Weights of a small transformer language model.
Size: 6 heads of 32, MLP 768 GELU.
MLP neurons of a small language model. Each row is named by its layer, matrix (up: input weights; down: output weights) and neuron, and shows model dimensions 16-143. Each number is 50 + 15 x the weight over its row's rms, rounded and kept within 0 to 99.
Before each neuron's rows, "fires in" lists the words (lower case) most often at its 100 highest values on Wikipedia text that the model never trained on.

fires in: "that", "of", "known", "language"
L2.up697:57 73 46 68 42 46 59 49 50 40 40 45 34 73 49 49 70 39 42 67 22 46 33 56 38 66 65 70 30 52 28 67 62 45 62 48 71 29 91 30 49 38 41 62 32 51 77 72 73 50 45 50 61 53 32 52 44 34 71 49 51 51 43 42 44 82 69 62 49 38 41 54 39 56 43 20 36 41 37 65 42 32 47 54 27 46 62 48 26 39 30 50 47 57 64 39 71 74 36 55 65 24 29 25 43 21 56 77 62 50 39 32 62 59 45 45 49 50 48 53 58 49 73 18 69 53 46 48
L2.down697:58 54 41 59 76 40 39 77 55 61 31 61 51 41 50 68 56 39 48 34 44 59 58 45 39 86 60 42 59 44 36 44 48 59 50 71 42 32 45 58 64 40 52 57 70 34 49 44 58 47 42 48 73 39 29 34 41 58 14 62 63 55 58 76 37 60 37 49 65 70 88 26 69 30 41 42 44 57 84 52 45 71 43 48 58 53 23 53 51 56 69 51 48 27 15 65 49 66 45 63 60 27 57 54 27 51 64 53 37 91 49 44 44 50 41 21 44 29 71 53 30 43 55 51 28 18 35 57

fires in: "to", "would", "could", "can", "t", "worked"
L6.up535:51 39 39 56 50 44 44 59 58 54 80 42 64 60 48 85 24 13 58 65 39 65 59 27 59 59 47 63 28 58 35 81 66 24 40 66 49 63 73 59 63 47 73 71 56 52 51 53 45 61 47 57 61 63 58 23 57 57 17 45 64 46 40 04 46 46 61 40 63 61 69 30 59 25 41 48 51 70 46 86 59 57 33 36 39 44 53 35 60 66 40 73 47 61 41 53 24 39 46 28 60 55 71 30 56 33 51 45 49 59 54 51 63 49 46 47 21 27 18 60 59 39 33 34 48 77 56 39
L6.down535:18 84 30 15 41 69 70 27 50 62 35 58 37 59 35 42 27 55 47 77 63 60 55 62 53 45 59 67 59 59 72 41 47 52 61 31 40 64 56 40 54 46 19 47 54 26 80 54 56 29 44 52 62 32 32 77 58 67 49 46 63 39 54 27 60 83 61 77 51 58 48 40 54 54 52 27 53 71 47 63 52 51 46 34 48 36 38 48 52 57 46 38 55 36 51 52 53 48 53 41 51 71 36 52 11 42 50 69 71 36 52 44 37 42 20 34 46 47 70 51 27 55 55 40 66 43 42 67

fires in: "time", "years", "which", "war", "son"
L2.up461:45 50 52 48 65 36 67 53 29 51 52 36 33 44 19 64 41 34 21 50 56 45 54 57 61 62 42 70 72 35 52 78 40 92 28 54 72 53 62 59 51 36 37 42 64 53 40 71 59 55 31 47 44 36 62 66 70 70 54 61 65 41 22 54 51 44 65 76 94 40 58 48 56 49 35 47 54 34 72 53 61 55 44 40 38 34 66 42 86 23 42 79 58 61 67 50 64 35 57 55 55 31 37 29 41 43 29 44 28 29 62 40 54 44 45 69 47 61 48 39 45 57 35 61 48 60 50 59
L2.down461:74 49 45 39 57 46 54 59 50 48 71 45 51 55 20 40 43 86 55 45 36 58 36 35 46 29 72 59 22 42 59 20 35 49 50 90 51 32 52 62 51 40 41 45 47 75 38 42 78 37 35 44 49 69 55 54 37 59 47 44 54 49 65 30 48 47 54 58 47 51 51 53 51 62 53 55 48 32 30 29 48 82 48 24 24 55 26 15 76 61 52 63 66 68 62 67 72 24 73 52 65 55 27 45 44 39 63 47 60 44 62 37 53 27 42 63 49 53 25 27 38 68 66 47 69 44 60 36

fires in: "or", "not", "those", "others"
L2.up602:51 48 28 37 28 63 41 74 70 33 36 38 64 46 10 44 60 58 53 45 59 60 51 26 63 36 56 55 61 45 66 68 33 61 61 35 38 55 37 50 53 22 32 50 44 77 50 38 79 45 65 60 35 50 60 30 34 48 87 64 34 33 66 59 52 62 40 53 54 68 51 45 47 32 53 36 65 46 60 48 35 53 46 33 56 55 74 70 50 67 29 65 32 86 41 57 63 34 72 49 48 57 52 64 57 43 57 53 40 63 55 34 61 53 54 22 26 65 31 63 76 59 34 52 75 61 27 36
L2.down602:56 30 63 40 58 57 37 33 73 56 50 51 19 74 43 77 39 48 62 61 81 64 63 41 39 21 65 37 41 80 06 69 70 34 50 31 52 49 76 45 71 59 44 66 42 63 48 37 70 46 39 44 40 62 55 57 47 31 25 37 37 54 61 48 57 55 59 49 52 64 55 57 43 52 58 43 65 62 36 38 29 44 52 29 36 34 41 47 40 50 58 46 59 60 22 52 39 63 49 54 46 40 55 58 59 65 38 59 37 44 52 76 44 43 26 83 65 75 71 62 47 35 38 01 20 57 88 66

fires in: "that", "this", "way", "which", "there"
L2.up40:57 51 43 54 71 57 62 33 79 28 33 36 45 36 55 51 39 60 57 57 57 62 36 59 57 69 36 48 62 60 54 52 53 40 55 45 63 46 29 27 57 55 21 36 29 41 54 57 37 44 46 63 48 44 59 34 45 51 68 65 45 79 45 69 68 28 25 58 43 32 69 40 60 69 47 06 56 50 30 53 20 40 46 83 38 48 47 14 63 19 44 53 51 27 45 13 71 42 66 44 35 37 38 51 49 60 73 58 75 53 44 68 82 34 44 40 50 49 36 58 34 61 38 46 58 43 46 67
L2.down40:57 46 41 45 59 50 20 40 60 42 58 72 49 41 58 82 45 30 73 38 69 36 54 40 39 32 44 52 45 56 65 46 49 59 42 52 58 66 40 54 24 63 14 68 46 55 56 54 48 46 56 45 82 54 42 60 16 56 26 53 44 41 43 72 42 58 38 75 52 44 58 83 49 52 58 38 65 34 69 84 69 59 51 29 68 37 52 35 32 38 40 69 37 60 68 72 58 73 57 57 36 50 02 66 52 25 75 67 60 49 53 42 54 72 56 30 57 30 48 58 38 49 13 23 56 39 56 41

fires in: "at", "attended", "of"
L4.up587:60 47 57 38 37 65 34 64 55 43 36 75 57 42 62 57 55 47 30 21 17 42 44 61 38 48 51 41 74 28 71 47 30 71 65 61 40 41 61 32 66 37 43 57 65 42 68 44 70 46 38 43 46 54 59 50 51 52 56 64 53 76 59 36 49 44 24 54 41 40 43 52 46 51 64 55 40 84 40 66 72 09 34 38 52 66 50 69 77 41 32 41 67 58 60 31 33 27 42 50 65 33 47 66 50 55 51 37 58 34 65 65 57 37 57 61 39 58 44 49 48 44 41 60 46 61 45 17
L4.down587:28 70 47 71 49 58 16 37 31 63 41 78 35 60 65 69 47 51 41 59 66 12 65 71 42 42 33 29 29 38 48 87 74 46 40 62 61 31 60 65 33 42 26 53 57 61 49 25 43 41 65 56 56 82 50 58 60 66 42 37 34 65 66 55 52 40 50 33 21 62 35 64 28 63 33 60 49 22 72 64 39 64 36 47 45 68 52 41 36 45 41 43 54 34 57 30 32 66 72 80 41 43 63 59 48 50 57 36 37 65 44 30 60 50 72 62 21 33 61 65 51 73 23 42 57 44 58 28

fires in: "would", "may", "could", "to", "not", "can"
L8.up473:52 32 44 48 46 53 48 66 54 33 60 37 38 62 51 63 45 26 63 57 66 45 67 50 47 56 67 26 59 47 30 27 62 44 60 13 39 67 50 32 40 43 33 38 66 33 43 93 45 37 59 52 37 34 59 59 62 44 27 32 60 39 56 28 47 33 36 55 28 40 69 37 81 47 64 50 45 74 44 66 46 88 71 66 50 17 39 69 47 57 57 72 30 59 44 38 39 69 67 38 39 37 42 70 59 81 49 61 80 28 58 62 36 51 34 59 48 43 47 22 41 68 54 67 22 45 74 58
L8.down473:74 36 50 61 27 35 43 57 64 39 54 88 52 51 45 74 42 62 57 34 22 58 36 25 58 63 32 39 53 28 34 61 19 36 53 29 81 50 77 31 47 66 33 57 44 76 72 41 66 40 64 33 39 80 47 51 55 44 42 31 44 38 61 50 43 42 56 37 56 40 61 43 69 52 32 34 47 41 41 32 39 30 48 43 52 48 28 72 50 43 57 41 56 57 67 69 34 88 35 76 25 23 80 44 62 52 68 66 54 58 31 38 53 75 29 39 32 41 34 38 65 61 66 29 50 44 41 78

fires in: "microbiologist", "of", "old", "bacteriologist", "activist", "by"
L4.up464:52 61 59 39 43 78 84 55 35 39 50 62 59 64 66 62 44 41 51 33 54 35 66 53 63 51 38 53 55 61 55 39 49 42 51 50 51 54 60 58 23 45 57 44 75 74 38 40 35 40 63 59 47 32 52 33 46 61 72 39 72 58 32 63 54 65 41 20 61 58 50 50 40 53 80 62 58 38 70 27 58 44 60 37 49 50 43 53 95 45 57 54 53 59 82 56 30 36 24 24 30 31 47 73 58 61 42 46 22 48 16 65 73 53 48 56 52 70 69 33 73 40 61 47 51 84 64 47
L4.down464:63 68 53 58 48 73 39 28 33 61 37 68 25 57 41 54 73 44 59 27 30 38 53 48 41 61 37 42 55 58 47 50 33 56 71 74 66 79 56 45 34 46 50 47 70 24 57 53 60 71 70 42 52 62 51 75 77 42 38 70 41 42 62 47 41 46 54 46 64 48 39 65 56 47 50 89 39 50 48 63 56 30 46 40 28 65 39 35 67 23 92 64 27 22 69 45 46 32 63 43 48 31 38 74 48 62 37 31 33 53 49 62 48 68 48 67 56 63 36 57 32 42 46 62 48 73 57 55

fires in: "year", "years", "following", "life", "season"
L2.up0:37 31 65 47 38 50 71 38 52 25 48 59 42 48 60 62 59 44 47 56 50 61 68 43 44 60 40 51 30 38 64 72 47 45 56 56 81 72 51 49 37 35 47 42 36 67 46 51 58 67 74 68 67 35 65 59 45 48 76 53 49 60 46 60 61 12 51 24 59 37 69 41 46 50 74 42 16 81 80 91 40 77 58 48 74 53 38 33 59 50 53 39 36 21 47 36 42 62 39 50 32 53 53 45 70 33 62 34 49 25 37 42 60 59 55 61 49 43 25 75 63 66 68 51 63 37 32 33
L2.down0:17 25 85 45 24 40 41 70 42 54 78 45 74 36 32 73 18 51 60 71 54 36 53 25 44 46 40 55 56 79 52 43 51 61 30 58 47 62 57 59 58 40 42 65 46 41 34 56 42 55 49 34 32 38 35 76 68 44 74 50 42 50 41 38 44 33 50 58 51 75 55 55 55 65 81 56 63 58 47 21 55 49 48 62 33 40 57 28 82 25 50 54 70 44 48 36 46 33 48 73 25 53 42 39 44 33 55 60 25 40 41 69 42 76 50 58 65 47 48 60 53 70 56 30 59 29 36 59

fires in: "de", "as", "that"
L2.up95:49 30 70 37 46 66 69 36 50 30 47 59 61 56 50 72 22 59 46 48 47 25 28 64 85 48 46 47 79 45 57 60 40 51 63 56 40 55 67 51 35 55 56 73 71 51 67 44 34 74 51 38 48 51 36 50 57 53 39 51 45 69 57 07 73 68 41 61 68 55 65 36 72 46 58 53 58 54 44 20 63 31 41 44 51 33 45 48 56 53 65 51 65 56 62 29 36 56 41 57 05 58 72 20 40 21 65 67 56 37 80 45 62 35 71 54 49 55 68 42 76 38 68 49 35 53 64 61
L2.down95:43 69 78 13 68 23 47 60 44 26 49 55 67 31 60 09 61 30 38 71 35 40 49 54 40 30 73 46 20 28 75 42 60 84 49 81 37 82 46 49 71 28 64 41 36 39 60 36 58 38 22 64 71 48 49 79 45 63 62 66 20 41 46 62 61 52 45 55 47 39 38 50 33 49 16 63 54 66 39 43 60 72 50 85 63 79 58 65 31 54 64 64 35 43 50 67 61 45 55 50 59 61 42 57 63 60 35 60 44 51 22 74 39 53 48 64 49 50 57 67 70 45 33 57 46 48 38 34

fires in: "to", "truth"
L2.up48:51 36 63 63 36 30 52 62 24 48 49 53 57 80 57 66 74 28 61 49 53 42 41 52 48 60 82 47 52 35 27 62 58 61 61 37 68 33 51 48 64 60 47 69 62 27 60 44 50 57 61 58 44 67 56 67 48 52 47 59 48 30 49 47 82 39 38 70 58 22 48 61 60 59 56 85 82 61 58 44 55 84 44 56 33 45 48 43 47 10 46 82 32 25 34 62 54 33 31 48 49 55 47 61 62 14 51 36 59 29 84 47 71 56 46 23 52 31 51 42 16 52 47 15 58 37 45 53
L2.down48:63 40 55 67 38 25 45 61 28 63 68 53 19 62 60 76 73 53 65 71 56 32 22 49 46 36 37 33 46 42 49 45 28 49 46 35 27 68 33 62 52 68 49 54 56 51 39 52 49 39 39 58 40 24 58 24 27 60 43 71 64 62 12 50 90 43 75 21 46 47 40 45 58 45 54 35 53 49 37 39 45 58 29 33 54 29 49 45 31 38 71 37 51 43 56 35 57 56 43 47 64 58 51 42 79 79 54 58 53 55 49 69 55 59 48 47 64 54 78 63 38 70 73 52 75 28 59 70

fires in: "with", "year", "turnout"
L2.up718:51 45 58 25 33 54 24 45 18 36 65 38 79 65 66 55 51 41 44 27 36 49 49 46 46 71 67 45 35 66 41 71 52 89 31 50 80 58 24 46 33 69 49 41 71 50 78 28 45 56 31 39 65 63 62 76 54 44 77 56 44 64 50 33 69 46 22 46 44 45 66 29 66 46 62 50 53 60 46 74 46 55 53 56 50 62 35 60 47 71 81 73 47 19 58 53 63 36 61 65 30 64 57 32 42 45 42 63 78 50 89 46 62 66 48 32 25 32 32 53 63 45 41 42 44 38 53 48
L2.down718:45 58 64 68 34 61 45 34 32 68 70 66 34 50 38 79 59 44 53 36 62 30 51 45 48 46 55 61 72 68 69 42 42 36 57 47 64 51 51 37 23 49 55 35 55 32 50 73 46 56 42 50 48 52 06 45 43 59 74 53 39 44 75 39 51 24 43 72 33 46 83 42 60 53 46 43 13 62 46 50 56 52 34 52 36 64 53 70 27 71 61 67 60 82 39 37 71 53 53 50 34 49 61 30 31 59 55 53 61 60 64 58 47 63 35 64 00 47 38 79 24 36 59 42 41 48 70 57